Weights of a small transformer language model: vocabulary 14218.
MLP neurons of a small language model. Each row is named by its layer, matrix (up: input weights) and neuron, and shows model dimensions 128-255. Each number is 500 + 25 x the weight over its row's rms, rounded and kept within 0 to 999. Numbers have three digits each.
Before each neuron's rows, "fires after" lists the tokens most often just before its 100 highest values on Wikipedia text that the model never trained on.

fires after: " W", " l", "W", " L", " ("
L2.up1963:489514502497519471527520434445535536512506508450505538537407493503464497522490510484533497478481505521515503518481515503502490520459510545487457496489530497480471515495530483515503513492483517510508460459503506484452497493457517512471522498511511480465467461540497473484503490469476522456488523497469455505492480476521514488482530534489499517449535530502516505460493479552489436479515

fires after: " a", "math", " (", "-", ")", " A"
L2.up2245:502477462490497525498466521521497521534519519550468494541467489529526527556508511479508461491507493528527530483526485528543484526510490517496520471481549508457518452467480500440516522473525447504510520549505469468490460489500486514530493501511486493527528484514525493520498527502519517512479544538499490502494532520503505450503506543481513494466513500472461485489510479467510477507481

fires after: " c", " C", "C", " ", "B", " B"
L2.up1623:517510438486506489519536447507496508578517508462498510466503478500526483497550464475439521461455537481503491484442484427517498504487492482517531527524504508488534487556500481492494492505514524531477483527513472465490534487545504484482505481528510451530488502515469504534494498483497509523520502487457477510524500492514448492520521504495521514473486498521554464481543482497518523530500

fires after: ".", " |", "esc", " ("
L2.up2616:549526460513525516530486533473485519541455504465507527453531492463463481543524488477529480513494488497554513522448479514529528516454500502502485448472498509500481482498487463540468518549486514443493498509491459492527448476484534530512492504473529508485512480553460530523532482479462513508532473471456523460464494505546514576484459505497534490489550538512511513486478488511502490481498

fires after: "\n", " Jean", " St", " g", "St"
L2.up821:505522482497499475510500437512477529466499558540503492481528538462520514538497473475513511518475563477494523525523506519503480526558468544487469524512497463550529527501475507479478473532464461527487509529516531493509485490483553518509526500524535527519530503461513486465511506504547490512493500482495527518506513515511501508554515501494537467469496562501492480524487515467516542509498

fires after: ".", "\".", ".\""
L2.up130:513489543479515466502539522507557476543490499549451462469504534507504453466511551508515505496541514471546528499498535487529499529471499488535503489484496486502489505478503510529495470525497484500477504509480467493516487506493507482492459502513505481496518452495471489499526529538492494496514478490491485498523504585526461493503508496519511513552495509514495489496511475530493497494553

fires after: "\n"
L2.up1556:506484509519472456531496495511489506506520503543478512502483521525507476522526481462504492461521481517483463508455517528513506494502465452499495508496508545506538514497465466535485462495499472494528509494516456458477559508467559459528487492531485503542499471494526517533541506498545473447503540503497490493472505487510484505492502505542505501492539500453534473480543488537512486482500

fires after: " the", "–", "%", " a", "-", " his"
L2.up772:482477490479488466531474521505467489503472477537463477528518528520526515522536550503475507501495529536468477502480477536519487521544508512469541517546550528506516498498483462445473482550528490517465526531488484472498519477509508525483528501478541465484539509515473513533484465468474511508507462528501454502515492476463485488460529509497496539514495464511480542555509490465532517495458

fires after: " K", "K", " M", "M", "g", " Sim"
L2.up2480:533509523488474461551479468508485524525468513501467519489521504522497496544515485489501550512524500452491495523471514516518498507470481449528473505478503486475498505513490507503527469508427533491509538506472485480469488491475498489500466484499540490469512519462497487491459514481512482507518534499549491522561528517527512522534486500541496456491484469504464511509475478511513517541502

fires after: " Al", " Z", " C", " K", "M", " Cal"
L2.up386:497537494473506510502467496481507494490462517478515534479500472456520481486474528481501510496454516460496508506480466444481489508473500498545491450491492503474508552509488489548509542542467529472468507482488474503533548473468536452485510497504525464482500530514470518547488519490529465475517529503505510477523480500515517501491553472526511499543537513514482470506483469500471526518502

fires after: " 18", "–", " in", "18", " 17", "19"
L2.up1184:526488519514501502537512509443530467539499514445489464495500563511479501476469467493499473507494536525475463515492492479529523480491509532469512455529504529510461489479517522465504486503536466516549514532519507560482523516517486522504516497488473528456500478495524500492485491515470508461522478501509443486489527516462519478527522491510470439491442488518474543484525461477468483478536

fires after: "D", " D", " L", " d"
L2.up1409:510516537529509527483484465488541479486495466475503509495531442468517476503522500473478442488480479499475508524466508475465520506480472496496498480490509497513488490514532523481531471457474466530482520486482521550530494541506475515523481533502469496502511488528495493507490491509482568521464573499509511486482541486533445467510504470485501470455484489496510499527515523507509469508507

fires after: " the", " as", " was", " is", " one"
L2.up2720:515464486525503525538505479490498499517498478485477512507442476502508521497479495511534518495484490523493533566451527532519516498492577490526529526447557510486477470503512515523486486522476543448512528463484500495532540489478530519498483471485516495525543497534479432574514498494538546463502468541486521489491475510479500544538507504523511482486505510497522527510472483489467485488471

fires after: " (", "F", "-", " H", " ", " N"
L2.up1059:550534522481516553451495463521511485543498457451471536491473470528525496518494530507489477503493493511504472478490488490499513507474503505477518454497508509482474480460456485499521454425535487514466511497531517453544509520534500474519548522514545505457491500522510471521483499540532492495518453490462479519506518504502515496493505498512497481513532532567502517458515516489486490537526

fires after: "\n", " \""
L2.up2092:524477512550514522533546524529491512517472432526500493503453480518524486502439517522491461481485539514523471519526477531470500504492487505541442518488510518482483507529479470504521527486495504508506496474435544508452493502558528491471528500542493537509504543546509479528498513496503500516516443472466555530537523534531477472488504531482519505467519449521511460500492545507503514471479

fires after: " the", ",", "."
L2.up486:488492509495449516522528511528525513534512506494524559484501447490488468503461532483492514515487471519558446543517506513498482484507524481478491460506541479471443452465520493528517495479477486513479530499505508503478482519467521451502517454493513531531483517518476522485518487484536499477481495485491494515510554459529540517512483460485518475478499489476505479472498533515518496518491

fires after: " the", "'s", " The", " is"
L2.up160:463512504467482481556521524517497488530480492496525474480481459482486506513519513472560488506486458461519490532471488498491525484501544472512458485511579524469490466481529503510497460531472501500478523513505473507500464491484540536459522541545495504542491494519497493490495524521495504499499474517454504466527478510501470494440547468500502488491503556473478491534468517550483516542515

fires after: " K", " T", " P", "urd", "P", "T"
L2.up2225:492549507516444470510474492461474490490475506467494505495530480469503497528486470503510512498497451516511499494472500473555491510484470473468524491519488492488537489516515509493533489498510509511426487486512516533491524504513447462490491523438538475539500537475536543469533504513500543524479463522508525513474454511532487508513503456500487506528486506546487530508492547494483472506509

fires after: " St", "D", " st", " D", " d", " B"
L2.up2051:553530551476479511463513475518496516490488508506471505539501474475475498545470491523503533504519509499501495521524506480494527462518502482501487508520512478477463482510520481481528488503482549545481525547473528466497501538508524472493482480445494540511546462486532504477475521502484519483525482472470489495499553543525470553494507515468482456472480512527506484466495487472542523524485

fires after: " \"", "\n", " (", " '"
L2.up2102:518467488487528494546548518514483514539471522454466460462470481462525489501517493525503463480475519516525488498510460551522492507475506527507463481538462478474503506545488481490507532492493518487475475505473508481506509485542494524493483510511483537533535515495519519508491532521481517500518502509495492469501509520501499500477464491474520497516511426535465513528523493482497510518489

fires after: "\n"
L2.up2894:487475510496485484496464437494478497482486463492574496513529499501511499541478495454494481498525516484457480482490518507536490511494492582508493503545495540512503550489462506499524510509466515477488540467517475492482488458488519522496511503476523437539520502552471480474506486479507523497494495500506495509512522435482449502563523477501520487551528535500475488498536531487530476508503

fires after: " Y", " can", " is", " was", " would", ","
L2.up2909:471542546535498492534463482488440478489441523522512484498461500511483507552523499535591510496542459486497492498526489482490496579480444476471512503490508469485496522497502512514509489478469514518480509527473509471520507495556529479458493533494490516525509506504476476494509528484468523509494495515473509515515518469519527486491492492533479496484484512519517504494509452523481499502510

fires after: "|", "\n", " '", " ("
L2.up2728:498488497510487473555540497475530463524486481511463464483492484521510474529510513525473497495469445532480528490459460523491471457488475505492534541508474474511503570491511477452519509481523538483483457534491485487477473530486534549484490500514501507453478505521518466506534481515533521502502479545488528491506495495478489485476515515513552510485501486444527493476440485488509489508492

fires after: "\n"
L2.up202:539492537466493480480536452508535511486480537537507481478455518482556486545493498474542486499508511492553512480504502480514521488489509498480485497503523507501495520460479454526518435462506515508478451502481473510527498549530497497499463505483511560523531525480496544519487500522482503490497469469473486458478508529505496496490478500492528519506482501520503538469477519520485529505506

fires after: "\n", "-", " \"", " (", "=="
L2.up54:516484481525489479516509496541469548524465507510514506505516470517492522492510514516458482504543487490539518466497480546481511494505478510496531497482486539544540541484495499516457513449499481494524472515501487532509502458510475473513505470522491490496460501467462491519463511484507494504492522477461465541473531571491483478492501536492513514520476505514491512512514478488546508519505

fires after: " (", " \"", " l", " "
L2.up2076:508502495508503490511506490458515554503470500470514488493452463519500489553478515476508487520444542495477530509516435487512454513477490489526464449512537534465516481462527474470501510493480495511503496519509522476524523443534499446500496493517470474536507516529504454451523463518501494540506479512506528523560489484500492514514516489523529510531514527469499496494479454480504503492551

fires after: "–", " (", "18", "19", "\n"
L2.up1170:501512480508509515520507538477503484504486481559494479515527481472522517496460500487520519494519539528516448539497507463519541441528463540454520489514519493508449515497488481501520491489522527489516495500494527541460487479488504504525499492516503482487526495509491496486487485455514483516531500487495470493485497479486516483523450488495509484470482484492482552492542495482447462499490

fires after: " K", "B", "K", "b", " b", "W"
L2.up1221:518512481502494468504486509507480499508459530558503544503468526463484519501491498506512475505476528480520500563518479451493490507510488490458514510490524488509563487547489432460521478491506459519521490493443479484503449507478499510494504458475471481502443479500477470568498490496486496490516493465525486515508517509502487532524517536498519526480497467528522486491479493507517506504511

fires after: " N", " Sh", " I", " r", " a", "T"
L2.up351:508500508498504483485488496485492541514510561469511466481485541512497505513495493497517518467508481501479472481490494524470522480502492503497483472466474488465433475468516513479504500521466536516535483479467526467477453519485521493502489485476540499508521511547503492491489528503552495509562489532488509467480497501460495499530461459495491426487557475482485526456525524484488508497477

fires after: "."
L2.up2800:518487543483546489489549510515558489538502491551494487511539521503498474499487534495533497526539505453508541476487527505523506515482513524524508503479494481506455476502502519532467479495501462492481495517455486520513500502522519474498455481513498488499512466503472505497509497516461523511502499475462492490515515566502469502492497471518510493528515517532488513479513476527483469506536

fires after: " l", " R", "L", " b", " f", " t"
L2.up767:474485514509468487493546509457521510489479539530494520524509476537473513505467476493469530454452489472439540511498504487530479544528488525465495473539501489468476484464442522547515469498442522497490505506505519466490519470479546482463504508477546481534522503508526522512504488430444504476547493521509490510500496543506498491501482478492496463484502486460534480493505495489501522464525

fires after: "\n", " ("
L2.up1108:507476495507492521521482508532478567503495535474479474517488464499533530484470458480526512469519487493493483560488478531494499477507479505481487530521516474488459475470520447499518492488504503492506509498518469484483553502520501470528462504543477516532531495517492525550504493516576514472501515484492500492485497502503451511513437489481502478521511537506508515483493550543460491539482

fires after: " the", "\n", " one", " was", "|"
L2.up1430:542492464496471467559451458507484497475479464512468545470462455505516502493450478543534502454499486480523477497493481523520483510531494488520534497514503472484468448469492460504487476563516540475496550510492524499476497505547475474495510504490492478492468522469566511533490521496528527469496532505514522470524500520460503491503508508490488485490504451504482518475461498515498526518473

fires after: " (", " \"", "-", "\n", " |"
L2.up748:466498496506506481506526507461505564535501453435487516513536522484520510532546532468472485513512513553516528468495457554515522506494539494506496512463473538482493540473497514443495475424476498481502440503471532471518494535502487495530471507496493462513512510538496472494494482531520494542517521514459495462539483522474481496509490538475479481510508471566501511521487517486526492545526

fires after: " was", " the", "|", ",", " did"
L2.up2966:537522511536537541506526445503444490493473492491490463456445448534503506487487469497503482491503486470523472472494482519500503508528513529513454497520458500495474490493545439477462459523508496534511503504480541484475508506493460475505497481484492478516521489502497473466566498496498508491507536487468508430496512484477528476501509507502479465527509482523473487466485498521477545469490

fires after: ".", " of", " in", " the", " In", " during"
L2.up2362:491480491519483519516560508494559472511523502480530523522480476500508432468463501491521493465512526449543511534508505554489526508519506517489493470504520466487463476478486456517503488506480531471533499507525532505533462489510498505516506476468515486480533513523517500532476482499520506471474477517489504481528529537533515461516516521497520538513451539528491484515507482501509453457511

fires after: ".", "\n", ")."
L2.up1857:481484539489499486507528458568532471514535519518507477471545494477469501524489560489503491511541512511535516475494551503495470490504512553489517515458494499513482474496485509500499512515494461499468480525487498485506487509505515513483487476513478515498461498460508488478496490493522524501495472438475511476504522567510433465522477478528533514549490480505516503524501502508469479487541

fires after: " the", " R", " r", "R"
L2.up2434:505503509440477466467509545488500472490502490505509517515480469495479426494515502482544474479472551505514512529489519529473523513503466483478439508514537508545489467485496527507535508547489501591426522488458503521499482546494518486542518514481478497524477506496491502493520506514501501521531504489481490504517550486507538473519493471477495498462502514512479498529495497499473455498523

fires after: ",", " and"
L2.up1819:510460532509503512491506473479518464517464449502497489451506488481500509535483502541507521437489464510489486499520470513492490472475514498498547447560494498470483470544494462504511469485493511473501518524523510488507506524490536470491485451502456520504523519537477505512489525523503448479521498501491492526485532471498489507530485488523543530535481512502517468498525523515538477478492

fires after: " (", "-", " \"", "ines", "antin"
L2.up9:466483491486494495517512490518502482527520507510422473476496481522517470541544509492494510543533508507524479487496513536496504536509532488484529472472504543502495451493544538454449505479501496466510503490499490492480508475495527532521459433483501502522477512485521491520512512453493513484477495500472482495507484472501512465510500470460521495464540524517461475530548516562512524470494

fires after: "-", "{", " to", " Z"
L2.up1687:493478499522494488531486496517500520507496478495519513537487519503527525499499507473475530502463503516488508490525537504475477515502521516481535497533510519479478498510511499496528504443485482478521455505463512522469516527488493501528518511468514514509499548529513507490508508538532463527483510474494483466492493460492502476506512498515474503485519477542505512545502452510475476497479

fires after: " (", "\n", " in", " £", " ins"
L2.up454:481515467494521457486506468527509505505518465552466489497527461527522482492497520470472501483529509461507484529493525486527533507468463510500468489542490456511462494481532527518499516501525525507489486508541541481509492559519509515522532481505502517494519541551516534483503496463463514464493485488501490537486481530526521485485476497532470471496505535466568506471493490536494471462517

fires after: " D", " W", " d", " w", "D"
L2.up1640:527462542506496491517544479549463472512468462494478493522533517489522492557473476508516497551484486469500508562481492499499511478484465541523497493504506465542496488463493515460534491518478492522500488489470502500500493538514464505516469532544476525506516525562479527472486483557485530495478499487560534466482504541517478482489496551481495520514481521504457469484508540511500520483448

fires after: "-", "\n", " (", " \"", "==="
L2.up2365:494491493517438484484546440569457493470483508487471535461526495520499497500476490490530494503544496503511466473469510513481515503485512467501480508489514521481492534472498481484478491516531533514523486514494509468485499512478468466462510504482467495492535545508515472523506531537559501503516461484490497508518510531483534470512527533490519491518530442541474517499527448473503506512510

fires after: " P", " N", " Fr", " p", " Co"
L2.up1611:535513502463483464466528533538521503487497495547552483504582499483515529476446548490548530533503488496512511523547487486483504507490482496483510543472493487494529526535461520480470486473505482547493473525511474528502517531507557497534512519465507482482491502529469484533508525472489486503526505500482482467539512506461559429468530501509514497516514481517481499514486483528504500512495

fires after: "S", " S", " s", " post", " F"
L2.up776:529521493465485457523469526469497519480465457504508464509565538519494543473501478484497513519474467519514512495505500486529473469513512484507551487507485503465516544538458506510520487492485459493534495518522522501500492519499499476505525492438485475500470505509519483525503515529527453588513472445512524507492515462502485503543531538474505487471526510512505522488529499499562475487515

fires after: " (", "\n", ":", " |", " 3"
L2.up2691:498471460467488551504452534533489472477525518534475516498486507509468500528533529546457490560505526469505479498489513504487511496486457514466479508474490475510499469506498478508531541497492481506462493512481507464506516543499500501516560460484503449485518553536525533490519491488520513470488502497469482527447501536518504455489542498519531499485460518474458512491462498507487471474504

fires after: " B", " C", " c", " ", " F", " acc"
L2.up1118:526479484489502491467539522501500535515517510512486507508512458504539489516489514461467526530492458550481537490521517497482542487513495497512534517474528551504489481510508492452450477475483508492485509533469534478482518468488512515510518493511493534483485512466490507473455516468484492488505506476497485517539543497539512520532569487503545491501482543491540498467523512491555483496529

fires after: "\n", " (", "-"
L2.up2295:510480432519442487520465537534488532505497467465479511469486521455479570548520503506529481514561478484515533491541505530498505484523503493501497469469527509478525468526477526511452514505488495501503555495515445472515513469523493507521496471515512522482459480494503552540481511455512538495516496467484511517498515534445500515480498502475536517490498525529527495550495537499537516510492

fires after: " was", " were", " is", ".,", ",", " would"
L2.up1463:536523491544521541530446473501463487492517513482527491494455504522496458499501508511527468486476480489478489492501528524507458468472505492469553503500520532500538512529538494512524488527493470524527485496469520491508496529506470471499511524470481525513482493516451522476533516510519514520486467499489542483474541483543551477493510475496478520510486479480474520509498493521462456505500

fires after: "\n", " rel", " not", " s"
L2.up985:529510478515506519522465473532500541488521492494531495463461528488472499488514477512469528551531543531530498499464511472524495528450473474530524490525484500520498518506508502467526520560471470482502499506492493450519485472490540490500488492483481469476530487528466452456513482531515524469513492508465511506510521527498499467510502525531515478500552516470466484472472517510504486523513

fires after: "-", " (", " \"", "}{", " at", "–"
L2.up2891:512476522497496466528460517490492493520470496477506543511498488448512505486488519444536495499500541534539482457517515430496523513526523478530452476490498486488472509523456492529490507524529517497489501528463522485475518496477506549506499527481531521519497485528506500497515492474551487512517468495506515497469498514467487476534506492483490485465515517525521546515483459511494496521476

fires after: " V", " H", "–", " N", " s", " Ch"
L2.up2547:563512484492494507504497533516516468529464524502495520485507487505498491521476509536516502522506480475503505471520480527464519479479489547482490483494517512487503500488493505480504450477442535488516517518511433487517502454460487515499519504472540499498512500518519486519511472513492508499499488479526503504539561522518499468544489557499491482485495470503518489482471473491494483506535

fires after: ".", ".\"", "\"."
L2.up1790:547531512521522469522540481476530500539483481470508453451526568514498491485489501486509481478522463499551510477513529473498459454501491507511491540494448485502455496475462481522466491520535485530457462480484513478492476493514539509512509495539524482477454457479491506508496435524467518506497480496502492477569493554476475498502520514499537478508452522486488465448475510474497512496527

fires after: " (", "\n", "|", "s"
L2.up297:522473525525516455572462515453504537505435501423514507493514483521521501532517512500517517451543545500486534460514507532463499494475485475501535502493512486499498520532515492481534555454529543498476462491484532523487513490539523513492506493487512503438525503531508499471511495485526531486525492539509505505503534501510535529476509508510473550516473502444502501535464572477510520460486

fires after: "\n"
L2.up2713:502489554477527505479499483528586484498478510569474492522503510508476478477497550504531480527536507468508495505505497498529506562477476510519506506482512479496485513476519505524493475499474505508453488531500489529519499545514508487485475484483508518527533483497526494505535512531465506480483497458455510509484523542481493473509500479522466489516503529483512507517479510507497490501530

fires after: "\n", ";", " (", " |"
L2.up2405:452492488483506535550545510529534469542510504498466499520493501492512461526498516435470526526533486500528495503551511505492518520505486560471498484502540458498451521524487508505473553489467496519500498494481481528505493504472457453501504515471511529562492527503485505523493489496503497500474464462466501559507524469514535482477460471510514502471466448477511560480500474498501535467507

fires after: " (", ".", "\n", ","
L2.up572:505487517496504508523521483498456528512458539521475502501460506523502507472468503502480523475535525528530510507499481512507490489519517441520508444488516498486473527513428457499467499501502515464456534465490478487478495476552531467568498511487505481529535507499542519500506494512463529451488470498534459473484545511535469547515485529492514482521488546490513498506507486486537490462540

fires after: " S", " C", "S", " s", " G", " c"
L2.up2563:514511465483467479464484501461542511518506461549491482511536486488500518523510479527487523485503513508526519481519552459505460454562510482518469493471505516487487556511480460498553479526507503538529484557525495473485501485530473509507491464529517479510550518518496458493476485507486518484482487511535495473507494506516495446519517464526475494506511509518490460484525497517520483503477

fires after: " the", "The", " The", ",", "'s"
L2.up360:545488526545478501533522481446473482544499493511507515479511461533474515470518517533483490526499478517522494476480492504494462499529548487549497509497535520494516488496501484525474506503493480494509522462464559462476499522516507532494469529512515481487519519510478515494516549478522492515537518509526500494543487488514521503473516470513527471504542490495518506503491525531476477514476

fires after: " 1", " his", " 2", " the", "'s", " its"
L2.up2221:448540511466487442474501487500533502509510511495510485459507491521481496499452510508539500551539470483515473508541528494476543454526492512486476461521540503474459465526518508504480473513516498490533511499525541475520467534491477527494491466508484522509547486518484518510518516537534509519466495506488513478502503481492480521509496489502477502505485468496512501501510508509475514498461

fires after: "B", " B", " P", " W", "W", " b"
L2.up2761:571509560503504497502514503454520481525447526489484526495469468438479501515442537534530495531499546519481482458514474488504489490461492526490512538549497489480511503516484464492504502524457485508500497542503537530498495505510527517472505452480539511514476504467524465520490515496517483499491515503467490470514503547545500499521516515530487489515483487491539510495471539483492536509479

fires after: "|", "\n", " \"", " ("
L2.up808:533486497453535492555492490542477514529504448521504495512515520486521515486507480531516534513480470492524496506513500467498468492502437507494533470520493495502486498503487467508537513483510504517459490509507523484490493523493527520530513494537529533453507517512534480499517503514557546474547491555442539548541499497504492472520496492522520534511488487507492504525512533488514497473484

fires after: " l", " L", " V", " f", " E"
L2.up387:511460484462527532530523515498505462536515442511511468483484499503494504533429483510508508534479467483509520520540507487498480518501501519521464509503528502502448501470499543419498487510471509521527544526516465515486501510490490541535502499494507500518511486503502511520507522449496488442508528540479470539502501541526489465484495546553508490498506500477504525520488493483499514441531

fires after: " K", " Ch", " McG", " M", "K", " G"
L2.up1395:453537516456514487535483528531511510490463520517530461524485477491527464489518465510508512454533475517537514464532493443491504489466486462493503494505558526468500546509502465510546493512478512478550517536479475485531494523495507417533461523527474436493529514507487478499485497515501537534504459471498467500522508484518513515516537495513475475497541478522457507495502473489527512504528

fires after: " S", " r", " R", " St", " F"
L2.up1540:537501529547506461447510501511515482520470472459501480432513513522499496533502485498476498467525501503478523489516500500537510467512480521456551518471519500493501501489469470444528538496505516534519493501492489509476489532481510480467534504511518497533488501498489452458469487545505508467518479514498466450508536505528498468488475525483451496466452490480497521548481503497517493533555

fires after: " o", " S", " N", "S", "es", " ins"
L2.up505:543517546475531465486514514462504483477476479510475484453512501505500530518481551516504499518508493484521491513501492483489500525542518534497539493476507492493499550498454486472480514499509525505492547495507491473494456530496513533466500442498467507500488483527535474491471563488496520494501476475498493488544505463502541462459509526503456549480496521501570479507521506506485472517489

fires after: " the", " ", " L", " N", " \""
L2.up903:515504483491487550531490478500486494522509482478502466453479483463512440527470517492532500531505526528509498510479487511462483496496471503487496473512498519486435478519512480498485491533516513532494552501511484459516565481514522467531545528503533513489519524527538471522490497504570522507568517500471482518512492495484501534475508437520498497517527473549484447487474509530504490552501

fires after: " C", "_\\", " D", " O", " \\"
L2.up2976:486512490453530479463433544518512491498487493490514524498501500458530470517528513505501494456476504466504500486492504482479524484490485526433511525494467488500521541529514492478512505499494459474528501520494496472537469529522472482471547507476482512522615498498479477509465446493531470474474497511492543532487508521544537481528490498492492516520487441495496501481514433468471455465527

fires after: "\n", "-", " C", " c", " ("
L2.up1077:461487504454510537512519477474501473500490515505463551484490508553524521465516519477503536460504518473479513508523452548503500522483478485496519492527527509488536526505520501503508484535468551463517507486479551526485493483544466522532512498452531512472518530494484471499455434523485498483452445501497485497519521537511460489482497531505538513496504495536474451526508496479485538469472

fires after: ",", " (", " s", " v", " is"
L2.up2226:511508485493484549490469522506530516495482499512507484475474481503477539490463471486465498528541490492499548501506503507480520482517542455525553494488534543498468511467515495496523502458508500495492486475448505471518482467489517462548449494468544502494504490518500500507521496513499502490504492526493471504531489522519455516482497475482514518485504504497498468516518479487528511482509

fires after: " \"", " un", " (", "-", "\n", "{"
L2.up210:475461541528492524521491513519490495527515459530501539484480517509519534546508466503531495463487483500549567449545500506489489513528441502533476510461503495446466552502471540468502526508477519524483530514520492461499500505459462479518511500474520481502502467493504534489487478508491496461505488485545470486458528552472527483514479493502505472511505519511452493468458494496511518475509

fires after: "."
L2.up2522:542490491516509490523525479520527505514509503481503528499514513480482526513511498502507472507509525511509518481458526513552506507521484503494526488459484432456467457489518499556496534520504529497537531485504463473497510490457509507515523490487498497528545483509470497452504474503480536484508495449465497477480496489532531515472488522527522462506461505537522529511516531541483513530516

fires after: " (", "\n", " \"", "==", "==="
L2.up2615:521505497477544452539492480459535489505493479473534524495498518520481467539544446490496539470533519471498520501451525527488576518486507506517491498483496515501535500495484488518546505515528494499509479463480484448454518444488518534512464513501490516491553538499449530502507509516490501469507458491444493444501524501494467499479516488514497521531452462477504522508476479531569498522503

fires after: ".", " ="
L2.up1067:508496526501515481506520522533553476537523498543478471511517493505489482485498526496535488500540469443505515503479517495522488528503496512541499509476495510482455456465519525534502497514482482489482496521495468531502501501525489493479478471525504511500503460516509509514529490507460521511481488488475483485526520570528488499482489504498487473499493505505507510507499485506499454537546

fires after: " the", " The", "The", " railway"
L2.up744:522481509469480480477486560528543492482523495495507531515494488513464497496506517524516484484501443474474440513514518521523467502465506507499498478474521484532479507520535499490491501465526521538503529473477506512478543527505511526506519476534520493524465510510483478533532464512480484480516509475451532492508501455478541538482488479525571547478479514510521478512520502476540521474499

fires after: " (", " \"", "\n", "-"
L2.up1632:485483471487481468510481511518475559508454499513482545519516499487478489521506504474523550477509494474542495532478489486521491511509476496514484508530544481481529504506502526479490545471532561484491503517495536512476472526500467507497523546493505488462497543499489513496500533417518491508521503510507478477517505485516502468498468470505477538521514480475500520494497507486554467487485

fires after: "\n", "==", " \"", "===", "."
L2.up2068:566498483507510531533499483526472482462471509513543508467497493515464518505529497475540522468475499522486513497507460509494514504476515489521459534458509522476467503503487494527480512493476487483520536541510516483456495469535485471506503516458448515462488568478533527487520465518483525522490451490489510511507477470504510502504514471497483512549505492507534486505503517511496512475484

fires after: "\n", "á", " Minister", " −", " town"
L2.up2041:517500530524519452463462487496529493514467494485514502494493518482478487487505469451455441528495482470491484515475538451521499498483508512506436498499534482476566521490519491494497504476474480521500491470450526501522527491488504521521479499466521501531492492501522484463547514492472491523475507496545538465515482510487508490543487532490492482516494522493486560522468523543554531508496

fires after: " one", " St", " the", " Fl", " all", " R"
L2.up25:495507537511496504485493531487534513512538487435508539515457516518483485483448463491475502518481504511465491512478483534498485494492490511502546489508488502484512497462457511477513545478450531555496494498533522496496516515484459507501473516534502511485495486488462443508445482445516477515477473465475493528513477491503508501518509533499512540433443470532483512535528491495497475480482